From a checkpoint of a small transformer trained on Wikipedia.
Size: 14 layers, width 640, MLP 2560 GELU, vocabulary 8192, 73.6M parameters.
Architecture: RMSNorm before each block, rotary positions, untied embeddings.
Training: 901M tokens, 6872 steps.
MLP neurons of a small language model. Each row is named by its layer, matrix (up: input weights; down: output weights) and neuron, and shows model dimensions 64-191. Each number is 200 + 20 x the weight over its row's rms, rounded and kept within 0 to 999.
After each neuron's rows is what it responds to, as a language model described it from the Wikipedia text at the highest values.

L2.up1610,206,217,195,203,167,195,220,177,177,173,181,179,192,213,168,207,194,151,191,192,169,209,195,173,233,208,199,213,220,203,188,212,209,186,212,228,205,168,226,176,171,163,202,234,199,202,228,220,216,198,175,220,204,172,160,228,248,176,220,195,222,202,179,224,185,188,209,184,219,222,174,226,203,191,163,229,210,221,186,187,217,206,182,227,183,204,197,182,215,211,198,200,209,233,212,192,208,197,202,174,174,195,223,216,201,197,186,168,219,162,205,193,204,223,221,220,201,234,196,201,179,194,220,228,237,233,186,198
L2.down1610,205,185,213,185,236,202,194,207,241,226,215,211,200,182,214,177,206,254,196,206,243,204,196,216,169,203,225,186,174,200,218,196,181,205,172,165,207,224,175,213,215,222,188,155,207,200,173,172,205,194,216,183,185,230,228,172,135,218,203,190,182,194,203,174,227,207,196,215,181,181,221,194,174,208,254,178,197,162,218,223,193,198,221,156,201,193,201,211,193,174,198,188,187,162,203,203,182,201,202,213,223,191,194,190,198,184,210,236,171,230,202,226,205,174,193,166,206,182,173,180,224,202,193,175,166,180,206,207
Responds to: Past-tense verbs and participles after was, has, had or a subject that expect a following preposition, such as arrived, divided, operated, renamed, employed; also some name fragments such as -lin and -va.

L2.up403,216,155,209,229,219,215,175,220,194,192,218,177,175,226,168,217,218,193,187,181,198,201,201,179,173,196,174,177,202,179,210,203,199,220,188,212,198,190,213,215,181,194,194,219,183,196,223,200,197,198,211,217,222,197,217,212,197,213,186,223,186,204,219,230,183,196,208,176,177,182,177,199,219,181,207,220,216,195,207,211,209,183,222,224,186,198,194,198,210,203,197,175,194,231,211,207,196,226,163,190,206,234,165,228,219,207,184,219,180,225,191,242,199,208,179,217,174,237,177,196,190,197,202,192,189,161,206,169
L2.down403,197,205,164,162,217,190,262,205,177,200,218,198,216,196,185,180,184,211,234,181,183,242,177,211,218,188,221,225,202,203,217,224,196,198,213,184,215,203,200,189,210,181,188,200,191,215,165,195,201,163,191,166,185,205,181,210,160,179,208,183,232,169,176,165,201,213,182,212,208,195,222,188,174,209,185,194,184,251,172,194,171,194,178,183,213,194,195,171,219,187,219,209,194,195,160,194,193,222,195,195,211,202,214,181,213,175,195,178,213,193,190,161,189,197,227,209,201,188,230,207,234,190,198,210,238,235,203,215
Responds to: Section headings in place-data lists such as Area and Population, naming verbs (name, renamed, called), and word-piece endings like -an, -d, -ort.

L7.up497,176,210,231,162,195,190,243,191,186,214,198,208,182,174,197,212,182,224,168,184,198,222,155,225,194,201,205,215,197,160,208,150,172,220,181,163,188,193,219,176,187,238,203,206,219,230,175,186,245,218,228,197,192,203,214,223,187,190,196,175,190,205,211,211,175,193,182,209,172,206,195,187,198,229,210,219,194,178,178,228,192,216,187,193,234,207,206,234,145,174,211,207,212,211,234,204,229,139,217,239,195,224,199,198,191,188,210,194,213,197,187,186,174,177,175,212,202,215,214,194,201,188,176,203,184,189,151,242
L7.down497,249,206,186,202,192,170,169,188,221,172,210,217,212,202,191,210,210,208,204,190,200,183,227,211,225,214,190,144,178,240,203,201,192,224,203,208,234,186,170,235,218,187,230,210,187,199,191,233,185,199,174,188,195,203,176,239,211,199,211,230,189,176,206,198,191,225,183,204,210,210,169,218,179,207,229,146,184,196,221,210,233,170,210,182,175,184,195,168,224,200,209,174,227,180,203,228,217,250,171,202,152,199,203,208,198,183,199,211,183,200,210,186,219,178,209,165,210,192,199,194,206,176,181,208,198,219,218,183
Responds to: Final subword pieces that finish a word split across tokens, such as ides in Besides, divides and hides, ide in Aside, ise in Otherwise; also comparison and function words like than, from, of.

L2.up88,224,178,196,234,210,247,202,192,184,191,203,190,173,200,198,200,217,208,190,213,234,174,188,182,176,213,206,156,206,199,220,216,182,206,154,202,193,208,244,195,189,195,233,208,184,202,230,171,198,201,158,214,208,208,198,207,197,196,193,192,173,214,172,213,199,202,220,241,176,138,205,191,198,167,174,227,203,179,194,163,208,200,191,182,215,164,189,214,159,215,225,228,204,189,201,200,192,185,214,193,193,209,195,181,210,204,228,215,168,211,200,216,185,199,201,201,177,231,215,162,205,229,221,207,173,213,188,202
L2.down88,185,230,204,174,184,181,216,210,184,190,204,233,201,198,189,225,175,187,206,224,176,215,200,219,209,196,188,230,185,204,184,178,220,214,215,228,208,190,159,228,215,201,183,221,217,186,214,197,231,177,201,193,171,209,190,208,227,176,215,208,193,193,217,199,180,214,213,162,190,254,205,208,169,220,208,165,219,187,182,215,209,202,217,192,192,223,184,190,228,184,183,173,218,197,172,195,210,223,174,185,185,197,210,191,176,211,177,195,210,197,215,164,211,210,196,203,215,201,203,205,189,194,196,192,249,184,197,199
Responds to: The last token of a noun, often a closing word piece or a place name, right before a comma or period, as in Bratisl-ava, wet-lands, North America.

L3.up1940,184,199,177,209,209,164,198,170,188,173,190,192,205,196,183,238,222,192,183,194,208,220,201,233,165,204,220,212,197,179,181,199,211,208,179,198,204,186,196,203,196,176,163,197,195,130,195,225,249,216,192,208,190,202,196,195,224,200,214,239,189,217,232,201,224,219,247,187,215,176,185,212,216,197,236,205,241,198,214,210,208,204,203,239,216,186,175,205,180,205,200,158,192,235,201,187,204,188,210,246,215,182,214,197,230,207,179,172,196,192,176,204,158,193,222,159,208,192,197,218,217,167,212,216,184,192,187,225
L3.down1940,203,200,194,188,186,214,199,215,196,218,207,185,211,158,173,134,188,250,240,190,242,195,203,209,204,182,210,189,160,189,221,247,261,213,216,240,198,180,197,187,191,211,186,216,170,224,199,203,183,194,187,201,185,189,232,205,174,211,172,192,210,217,209,174,187,228,188,191,222,193,159,204,157,227,184,206,184,168,214,203,188,225,209,208,227,192,223,217,192,220,211,145,235,190,199,197,183,200,219,191,172,177,205,206,197,180,214,203,164,207,181,191,192,163,194,172,210,204,212,198,215,229,204,192,210,194,220,206
Responds to: Word-piece tokens holding "r", mostly the agent-noun plural ending in carers, voters, announcers, armigers, plus mid-word r in names like Lurgan; occasionally him.

L7.up1430,225,192,223,239,182,194,216,167,178,198,217,187,177,188,202,183,217,185,193,217,231,199,195,167,207,191,224,234,194,172,181,201,181,195,193,199,192,200,145,205,196,205,210,239,188,183,186,200,184,231,235,192,204,184,209,226,208,193,206,229,243,205,215,190,167,177,184,204,179,213,186,209,224,185,189,213,186,196,208,213,204,197,182,219,192,239,214,189,171,194,208,227,219,194,191,202,228,224,201,177,192,164,197,190,228,232,173,228,209,197,178,202,210,181,186,228,213,211,180,194,196,198,213,223,191,207,221,240
L7.down1430,194,235,239,186,216,183,195,192,178,187,192,220,166,222,187,205,184,167,209,215,175,207,201,218,211,199,224,202,212,186,237,221,180,219,197,206,206,196,184,218,200,192,206,169,231,177,180,182,187,217,206,183,213,200,161,196,212,190,197,192,213,177,226,192,209,220,189,173,206,179,199,191,208,195,233,188,158,181,210,216,184,208,209,180,200,209,180,223,184,218,194,220,205,198,213,223,189,188,215,179,196,208,194,159,239,192,207,213,160,183,206,183,200,235,176,220,206,231,169,191,179,242,196,198,205,184,171,207
Responds to: Final subword piece that completes a multi-token proper name, mostly surnames, e.g. Schul-z, Hasselhof-f, Park-er, plus some place or brand names.

L2.up1421,212,195,222,225,185,201,153,214,228,214,188,213,175,179,176,176,199,230,204,221,210,201,197,165,188,215,193,186,203,171,229,212,178,196,174,230,191,178,207,238,168,152,196,223,184,199,222,181,209,168,205,193,195,188,228,190,208,221,181,244,161,177,175,204,180,177,170,182,201,197,236,195,216,202,232,197,174,169,207,207,193,199,234,225,183,192,196,183,203,187,186,198,192,206,230,193,176,206,206,193,229,196,163,186,225,201,185,217,170,217,172,204,180,183,187,208,200,239,225,196,183,201,226,188,194,184,202,190
L2.down1421,198,209,173,173,229,204,278,190,147,188,195,203,224,215,226,218,184,188,177,172,193,204,151,234,176,181,219,217,212,196,183,177,234,202,227,151,191,194,208,176,256,198,198,203,211,185,158,205,200,236,211,222,212,204,159,198,202,210,228,188,264,200,212,193,214,233,217,212,180,206,197,186,214,213,171,210,205,237,207,194,191,206,170,174,208,197,205,202,202,215,215,190,226,193,176,199,236,185,197,208,212,184,232,203,184,183,198,191,214,198,224,193,195,237,204,184,192,172,205,219,211,187,175,193,227,208,227,230
Responds to: Fires on middle word-pieces inside proper names (Man-hat-tan, Cu-da-hy, Dioc-let-ian, Seine-E-ure) and, more weakly, on year words and dates (Year, year, 1985).

L3.up616,223,202,194,221,170,215,198,159,212,185,201,212,223,254,198,184,211,195,194,154,197,215,173,199,205,187,227,196,206,216,190,203,194,174,191,181,222,177,235,190,211,205,212,205,219,191,209,216,227,173,200,215,181,213,239,187,235,203,171,212,163,193,216,187,198,179,201,191,208,197,247,201,145,188,238,194,184,216,205,197,205,202,210,219,203,204,245,157,211,228,190,211,185,187,186,236,208,228,193,210,206,201,232,197,171,190,219,175,220,197,189,188,168,241,231,193,183,172,174,194,194,208,195,207,152,206,198,212
L3.down616,190,190,223,217,171,189,170,234,164,177,208,215,216,179,209,189,209,230,197,205,197,241,209,204,240,169,174,201,173,178,185,218,209,207,211,202,219,162,222,237,199,213,189,215,224,229,180,172,210,196,194,193,199,177,189,208,199,198,207,219,193,209,170,207,187,220,164,201,168,201,199,193,161,183,190,223,183,217,206,195,198,201,196,176,199,209,216,214,174,217,210,225,210,189,191,185,217,213,197,222,224,204,236,222,186,190,199,213,203,196,207,194,162,179,222,258,212,214,216,193,212,185,209,176,208,235,246,182
Responds to: Mostly verb-final "ed"/"d" pieces and whole participles like focused, based, removed before a preposition; also % table headers and word-initial P.

L3.up2073,215,212,212,162,208,244,196,242,216,240,176,196,225,191,159,188,175,232,201,244,206,214,155,184,235,198,197,171,214,233,217,251,187,212,207,157,226,210,190,220,224,222,230,205,231,218,208,177,176,196,198,174,183,243,206,192,166,202,202,199,216,180,183,213,188,214,189,185,232,190,228,212,187,207,186,199,198,169,221,209,180,238,198,185,191,172,220,225,222,217,163,228,186,212,197,166,184,170,161,180,188,182,162,228,182,218,217,218,222,193,196,178,216,206,213,186,216,187,179,203,191,233,184,197,192,199,202,210
L3.down2073,156,189,201,213,220,203,251,202,214,183,214,219,224,208,233,176,208,171,185,218,213,207,204,176,201,212,187,219,194,202,220,178,202,198,198,163,207,212,219,202,198,177,207,174,203,202,196,182,183,186,218,233,181,181,221,176,238,185,164,188,216,194,191,225,210,172,202,200,190,182,175,234,181,209,202,216,191,225,177,224,208,202,212,215,208,191,247,218,193,199,204,223,192,235,217,206,200,175,213,219,226,205,203,198,192,215,175,204,212,195,183,238,178,241,168,211,206,197,227,186,221,163,188,206,175,190,188,213
Responds to: Short subword pieces like vi and mi in the middle of split words (envie, advice, environment, hemispheres), plus digit pieces in tables.

L2.up1863,162,187,215,187,195,184,189,192,185,211,210,212,192,224,197,174,213,217,196,202,175,206,219,211,200,210,206,165,208,175,201,185,180,193,235,216,183,184,216,201,199,170,207,199,200,223,214,188,225,193,211,206,184,211,194,187,207,235,187,190,182,233,214,193,164,177,226,213,174,190,205,181,205,137,191,216,191,199,240,213,193,183,199,248,204,182,216,202,206,232,192,234,191,195,219,180,241,230,220,224,174,215,188,240,211,202,200,215,211,229,212,221,208,178,205,195,200,187,185,181,200,239,229,202,213,206,189,162
L2.down1863,208,190,199,218,187,211,227,209,203,216,210,185,206,198,172,219,191,189,225,213,183,191,173,194,188,190,224,245,223,218,194,219,232,226,162,196,219,214,188,202,201,204,180,191,211,205,181,214,178,192,184,214,240,199,209,205,202,185,201,228,207,173,198,190,198,205,168,192,236,200,199,203,181,234,202,201,204,189,183,177,179,196,175,138,199,243,208,177,183,210,203,190,215,202,204,175,160,201,205,169,262,172,218,186,207,187,204,192,209,161,181,180,183,185,196,193,207,175,208,210,214,217,202,193,196,199,192,231
Responds to: Word-piece fragments inside longer words or names, such as ith in Faith and neither, it in Portrait, th in Sarathy; also "club" after "the" and table-header labels like Win %.

L7.up1310,240,216,197,172,210,199,194,197,207,187,191,236,203,193,186,217,200,176,240,217,177,137,181,188,235,188,212,204,191,228,252,220,176,186,180,189,189,187,191,185,185,187,225,189,207,202,187,183,213,254,187,195,195,211,216,179,203,194,173,193,182,199,192,195,186,202,184,163,197,198,172,211,220,190,217,213,201,197,194,189,202,203,189,187,193,174,175,184,251,160,199,196,247,233,183,194,194,226,222,191,199,192,200,198,242,230,204,219,208,180,201,212,202,167,203,184,221,219,187,176,176,221,209,199,189,181,186,228
L7.down1310,183,207,200,209,171,206,210,198,227,218,187,196,204,190,201,199,220,218,156,208,228,240,209,204,190,194,184,225,212,197,178,202,191,190,217,229,200,188,208,214,194,227,188,200,193,200,201,205,196,183,221,223,229,185,218,231,197,208,227,197,204,179,219,188,266,172,254,225,194,215,242,204,174,200,201,206,188,236,185,230,205,206,232,210,225,235,197,227,169,233,199,207,165,190,181,198,209,176,221,182,169,181,224,206,177,197,183,215,183,215,167,190,172,213,200,187,158,221,223,229,199,210,191,182,198,209,225,138
Responds to: Word ending a subject noun phrase or starting its predicate in encyclopedic prose, such as is, reference, known, death, or biggest.

L3.up417,146,183,191,199,174,200,189,223,200,209,197,170,188,182,217,225,206,244,180,237,208,213,175,197,158,212,210,203,200,184,209,204,203,197,212,173,181,242,201,229,166,149,184,214,223,195,171,226,205,197,184,183,192,226,183,194,215,194,186,206,201,207,183,198,182,190,170,190,191,203,199,204,203,236,242,206,207,213,158,265,197,208,236,181,212,226,202,226,190,185,212,171,201,199,189,223,209,163,188,211,199,153,222,235,191,207,177,235,195,163,170,201,190,201,219,218,194,200,207,218,187,213,190,230,167,201,251,170
L3.down417,209,199,226,191,197,185,183,162,233,259,199,182,164,196,198,205,242,192,187,203,182,203,206,179,225,214,195,227,186,218,231,220,191,215,187,226,216,197,176,211,194,203,187,225,209,215,187,194,187,206,208,202,191,180,193,173,192,206,219,137,206,172,186,244,226,180,241,245,191,191,193,215,201,193,180,192,185,203,240,219,199,223,214,222,229,201,202,171,234,208,205,176,193,186,169,218,196,225,199,182,179,171,234,183,208,175,212,226,182,168,190,199,184,199,201,222,213,194,215,174,223,204,213,201,177,198,248,186
Responds to: Short subword pieces that complete or continue a word split into several tokens, often in names, such as ie in Jackie/Erie, y in baby/Ny, osp in phosphines.

L3.up1143,173,205,230,187,214,201,198,204,205,188,212,215,219,201,183,223,218,169,179,194,194,165,211,209,211,202,233,280,187,210,188,151,219,178,236,188,224,208,227,234,229,188,221,179,216,216,191,212,158,199,207,201,179,197,205,214,219,220,179,160,200,206,187,190,203,195,190,206,230,211,195,187,166,226,219,199,196,171,201,173,228,201,187,216,223,204,202,240,191,186,215,174,205,193,210,154,201,204,239,175,184,221,213,198,207,186,170,180,189,195,194,209,215,171,190,145,183,205,195,201,213,200,188,216,191,192,201,276
L3.down1143,221,207,196,190,207,204,188,208,189,214,201,187,188,163,162,157,171,222,162,228,218,245,196,195,185,199,218,252,199,181,220,201,200,179,188,163,150,182,204,250,194,185,175,192,190,178,192,183,161,214,214,192,155,210,188,226,171,201,223,200,213,209,208,211,222,181,192,221,208,203,190,214,214,186,207,252,168,204,221,171,176,177,195,185,181,248,197,200,182,192,186,210,194,221,152,194,216,213,185,175,207,201,176,202,197,198,211,175,235,198,209,209,193,219,180,199,191,172,194,192,212,189,204,186,176,198,212,203
Responds to: Last subword piece that completes a word split into fragments, often a suffix such as -y, -ity, -em: eas|y, opportun|ity, sole|m|n, Nor|fo|lk.

L2.up2502,181,176,196,171,206,205,189,223,186,199,170,195,201,192,185,186,185,159,212,205,201,189,221,199,163,195,210,239,184,181,215,182,188,173,230,229,195,206,186,215,238,206,181,203,211,210,215,152,173,216,173,190,186,216,193,151,211,244,195,190,232,219,186,219,177,191,249,197,179,203,216,214,210,193,202,216,166,229,184,187,198,212,177,206,197,169,211,189,198,216,200,181,209,159,203,160,186,218,221,187,188,211,169,214,215,213,234,175,213,187,227,188,193,196,203,216,212,210,194,190,233,217,174,219,175,186,200,176
L2.down2502,214,213,223,190,202,196,190,202,223,198,243,216,188,210,227,236,180,256,191,198,212,203,169,206,224,215,221,191,205,200,196,231,222,227,178,157,201,192,183,192,192,171,197,205,193,200,197,219,207,180,182,218,199,176,209,202,200,156,179,195,179,190,206,186,192,236,183,205,218,215,194,221,203,194,192,192,237,179,199,219,205,181,208,222,217,227,201,173,181,215,196,218,218,237,219,199,203,206,192,207,239,188,248,183,184,192,168,177,186,211,222,180,198,186,197,162,173,188,212,189,199,201,208,185,200,214,227,211
Responds to: Closing fragments that complete a word split into several tokens, often in names, plurals and table cells, such as Contem-por-ary, Pistachi-os, Purdu-e; also club after a league name.

L7.up1529,209,214,209,216,193,201,158,169,190,198,213,214,231,186,221,210,173,159,207,181,211,197,216,220,215,221,177,191,197,197,152,192,201,179,189,230,181,193,190,181,167,167,164,220,183,208,235,204,218,189,182,201,197,188,203,214,218,239,241,203,226,210,221,236,185,190,194,220,149,186,216,205,186,181,193,188,183,209,175,188,164,202,210,220,173,230,195,187,227,186,200,205,168,185,206,196,194,199,200,189,184,212,204,200,203,189,188,200,174,196,223,190,166,233,151,162,206,225,194,252,240,226,179,238,243,190,239,210
L7.down1529,179,176,205,172,218,217,221,222,174,196,211,155,185,172,172,205,158,203,219,208,197,175,179,179,165,206,204,200,208,171,229,211,192,193,230,190,185,171,198,223,222,220,183,200,209,197,187,195,151,195,240,180,203,175,185,167,196,186,174,203,169,212,195,178,213,186,206,202,213,194,209,186,210,189,199,191,203,204,193,187,207,187,206,210,192,189,175,193,190,240,211,225,222,217,176,181,200,220,234,185,212,210,199,200,208,221,197,150,218,192,207,175,195,201,198,234,203,180,195,166,188,188,207,232,174,173,196,222
Responds to: Final word pieces that complete a name or word (Amster-dam, Mont-ana, NASC-AR), plus commas or colons closing a lead-in phrase (According to X,).

L7.up1874,232,202,183,198,176,213,171,180,209,200,202,214,198,202,172,213,210,164,210,204,194,202,191,178,237,176,211,212,210,231,188,206,200,184,175,182,197,172,186,199,195,154,207,198,225,185,211,226,209,241,188,225,201,226,198,194,174,196,205,231,197,222,211,149,194,217,164,158,195,215,195,200,230,190,200,197,196,216,192,230,194,202,217,202,205,239,195,204,212,178,133,177,195,204,202,223,171,214,186,202,160,184,198,197,220,195,197,207,215,228,164,180,209,162,181,192,209,243,221,183,217,158,195,224,195,161,202,181
L7.down1874,218,194,197,188,235,226,208,192,221,201,219,220,196,174,178,203,191,213,175,235,208,219,222,226,201,187,185,237,226,183,216,172,182,213,221,170,211,222,171,226,207,258,195,214,204,212,179,230,224,198,179,191,206,216,204,179,228,210,193,209,196,197,155,191,211,253,196,199,232,196,160,192,197,218,223,154,215,242,188,191,202,176,217,190,190,186,203,212,177,211,243,207,224,173,164,217,208,212,227,206,184,176,204,210,213,217,182,207,185,190,188,173,210,224,230,218,203,178,197,247,192,207,220,157,217,230,165,232
Responds to: Subword pieces in the middle of a word that is split into several tokens, with a suffix still to come, e.g. en-vi-ous, opp-one-nt, overth-row-n.

L2.up2097,166,180,220,228,200,160,189,187,186,228,250,225,177,185,180,195,177,229,190,230,190,210,221,183,177,214,180,165,222,189,202,175,192,185,222,220,186,219,194,190,173,190,209,183,190,266,183,177,216,249,214,209,212,168,218,197,196,192,184,197,166,185,226,170,208,218,193,187,159,195,149,163,233,185,216,200,187,216,212,220,183,217,187,205,188,186,186,163,191,178,191,193,182,152,193,208,221,197,190,192,179,166,175,201,196,194,228,248,189,193,225,205,186,205,201,162,185,213,180,194,201,180,203,164,188,211,221,163
L2.down2097,196,228,172,179,204,222,205,193,199,218,175,193,215,224,225,189,197,182,252,181,199,215,161,214,216,168,210,211,198,185,200,216,226,228,186,161,182,181,221,204,219,209,191,211,179,162,204,187,173,166,205,187,223,212,175,230,201,216,235,206,217,212,179,214,194,176,197,183,233,206,218,204,169,204,192,209,221,204,171,204,201,224,231,182,212,235,190,201,214,192,173,200,227,259,197,182,205,208,189,222,206,226,228,198,197,226,172,182,212,181,180,168,218,156,175,216,203,202,194,184,180,216,193,241,230,198,179,203
Responds to: Mostly the word than after comparatives (less than, greater than, more divergent than), plus scattered mid-word fragments in names like Pestilence and Bailey.

L3.up1807,182,220,209,204,213,192,186,200,175,241,204,208,179,210,202,211,165,150,167,259,208,196,172,195,184,144,187,187,219,228,241,237,178,187,205,176,185,236,197,211,220,175,184,177,194,214,176,239,205,221,182,222,185,198,210,190,226,185,165,222,201,200,201,203,253,196,187,221,206,190,181,206,199,216,207,206,193,179,169,222,189,202,208,183,194,180,199,208,163,205,204,195,221,209,210,192,199,166,192,181,235,180,220,206,231,187,189,220,190,196,190,237,198,183,206,201,167,208,179,201,204,170,194,206,213,229,223,217
L3.down1807,189,194,208,173,181,184,186,174,229,192,191,179,184,173,174,212,173,210,169,213,189,165,200,211,204,195,188,222,189,191,206,190,187,207,204,216,214,173,199,198,176,210,197,230,196,184,219,184,183,206,206,169,230,200,219,158,178,195,210,180,227,175,209,219,236,205,208,183,237,196,201,203,180,204,161,210,145,168,208,207,195,192,187,206,208,198,213,220,209,208,188,181,197,181,147,202,223,215,197,235,191,187,236,165,188,233,242,248,205,213,198,159,176,220,234,197,229,200,208,197,190,212,205,162,165,231,188,202
Responds to: The main verb, mostly "is", right after a sentence's subject, especially in Wikipedia openings such as "X (born 1967) is a British chemist", "Ofakim is a city".

L2.up247,214,207,209,157,219,198,143,213,210,171,200,202,198,185,206,158,208,189,192,212,186,208,228,207,193,209,202,209,184,183,186,167,176,195,167,190,240,215,184,200,181,215,194,222,219,205,270,221,195,199,215,202,210,211,212,230,202,186,209,195,202,184,188,198,235,213,150,192,210,201,207,239,201,199,215,194,179,212,191,195,173,198,216,165,187,203,195,223,221,152,204,154,188,197,181,210,188,194,206,193,209,216,204,208,207,209,183,209,180,205,227,193,206,218,193,211,163,220,195,150,159,201,213,196,198,172,182,212
L2.down247,209,226,201,176,217,216,161,202,238,206,196,229,182,184,184,159,197,184,177,204,179,178,220,227,195,169,234,179,195,210,179,189,156,188,181,208,241,204,197,222,168,201,188,202,218,217,208,191,208,165,186,196,197,207,193,206,240,205,199,193,213,183,211,202,181,188,183,163,216,190,193,226,194,204,227,174,185,214,201,189,170,185,221,165,203,191,200,221,217,200,199,165,189,204,197,220,226,213,199,180,245,238,209,197,169,180,191,198,185,229,210,215,194,201,201,180,156,239,169,190,177,204,216,235,192,164,201,199
Responds to: Past tense and past participle verbs, often -ed or their final piece after was, has or a subject, such as purchased, identified, donated.

L7.up476,176,194,197,212,209,214,181,161,199,205,199,205,218,192,193,199,197,202,195,215,218,227,215,194,199,213,227,196,214,228,186,187,201,221,194,185,209,188,193,167,180,181,220,210,200,192,218,176,192,190,219,189,182,205,196,230,190,186,198,235,190,189,165,218,164,174,203,175,222,173,200,188,201,206,167,203,237,211,227,228,206,172,173,195,192,181,218,206,190,173,218,180,239,186,230,214,215,207,219,185,239,198,202,217,186,174,201,193,157,216,160,221,229,217,187,176,188,194,175,184,212,203,221,184,226,165,222,204
L7.down476,177,208,190,181,197,168,212,210,179,182,209,176,219,221,205,200,205,207,188,177,199,168,215,220,201,240,197,225,229,221,204,189,206,191,186,177,189,191,199,237,202,219,235,224,240,179,207,217,169,216,192,186,184,174,216,184,179,191,204,212,214,216,230,155,199,200,192,192,189,210,235,227,188,230,200,217,195,196,206,204,190,203,226,226,206,235,173,226,192,182,198,192,214,213,178,193,188,219,157,222,205,171,223,183,188,221,219,193,180,204,236,187,184,200,196,211,180,216,213,207,199,178,166,224,212,215,190,233
Responds to: Final pieces completing a word split into several tokens, mostly verb endings after a stem, such as salva-ge, shift-ed, evacua-te; also name endings like Tove-y.

L7.up626,182,217,200,213,172,204,182,177,232,191,181,228,230,214,165,209,222,216,196,186,191,156,186,207,215,197,198,219,224,178,190,197,190,206,189,182,215,173,171,217,209,192,216,221,198,226,213,204,210,179,196,157,231,214,207,209,182,222,191,216,212,216,166,199,170,175,225,173,203,229,231,189,175,176,201,201,196,191,168,247,184,181,193,203,182,210,247,239,210,208,200,195,204,222,217,165,219,161,181,208,180,207,185,246,209,224,197,197,165,162,180,215,211,205,233,203,208,180,206,213,196,199,193,184,175,187,206,219
L7.down626,210,180,171,188,225,228,238,175,191,204,218,183,183,192,220,184,229,200,232,156,220,200,190,195,197,189,212,162,197,218,192,197,207,227,203,198,196,182,209,211,191,172,226,207,203,201,182,226,235,166,186,179,198,185,217,198,209,212,190,214,200,197,186,224,203,219,192,192,211,186,237,219,189,208,207,191,236,204,222,227,164,192,191,209,226,195,191,169,211,208,210,221,200,224,223,221,199,202,192,202,224,237,170,191,186,176,204,212,209,180,189,183,198,170,210,200,208,180,215,247,193,208,216,229,200,189,224,151
Responds to: Short subword pieces inside or ending foreign or uncommon words and names, e.g. Abdu-h, Ofaki-m, Xho-sa, Gon-do-r, often in lists or tables.

L3.up1147,212,228,211,218,197,189,193,164,195,251,222,207,234,196,186,236,191,236,229,138,204,188,227,207,219,168,173,224,215,216,177,201,186,227,205,196,158,240,203,212,228,213,243,212,206,196,201,196,224,186,209,202,177,214,201,199,198,176,212,180,192,203,201,156,221,212,222,184,191,222,195,186,220,184,205,175,221,178,231,191,211,206,227,168,192,193,259,220,182,213,176,186,214,213,215,186,172,223,203,185,244,187,201,224,202,221,163,214,209,230,177,207,218,207,181,154,163,208,227,218,229,229,199,211,230,205,233,214
L3.down1147,193,190,151,210,221,206,221,196,192,180,156,224,167,217,193,186,227,208,176,180,183,227,196,213,183,206,231,206,188,204,236,212,177,194,198,217,176,188,167,200,210,190,202,207,199,185,192,200,206,197,222,189,193,188,227,203,199,180,193,211,204,197,229,219,170,229,201,186,215,189,185,164,213,201,185,193,199,207,164,191,202,229,206,182,206,192,162,208,197,146,201,230,155,220,219,186,186,187,185,206,219,186,196,227,193,201,189,181,236,201,206,191,183,223,224,236,225,176,187,171,194,167,187,179,169,182,202,191
Responds to: Mainly than after comparatives (more sustainable than, lower than, less than) and as giving a role or identity (founded as, used as, defined as).

L7.up2003,224,184,192,189,226,199,209,181,194,184,190,223,209,195,221,182,192,197,254,207,194,194,199,177,198,244,174,220,168,203,211,219,187,242,207,223,205,186,225,191,210,195,248,224,192,215,205,191,193,222,202,243,188,211,191,182,205,214,182,207,184,153,206,218,181,185,198,185,188,202,181,209,178,216,161,222,196,178,229,185,229,191,209,174,197,177,207,221,210,225,196,215,169,193,198,200,207,205,178,205,203,193,161,236,202,232,190,211,179,194,193,198,209,183,199,236,199,226,220,192,196,202,230,218,174,187,219,189
L7.down2003,175,220,210,229,168,166,189,244,198,198,231,194,200,205,184,192,207,214,153,202,196,175,182,213,192,183,217,194,211,195,169,184,220,191,204,209,200,222,176,212,178,197,164,190,201,179,216,200,212,185,181,194,204,189,206,171,222,159,191,195,191,230,179,199,213,211,210,201,179,173,219,183,210,184,217,190,193,234,169,213,169,204,170,215,185,234,192,177,200,203,223,189,207,220,203,187,207,211,187,198,172,231,227,209,208,169,215,207,222,224,223,199,207,189,191,162,192,206,214,219,201,191,162,183,244,233,194,208
Responds to: Final word-piece completing a multi-token proper name, mostly places and people, e.g. Herzegov-ina, Caribbe-an, Trude-au, Picass-o; also commas right after such names.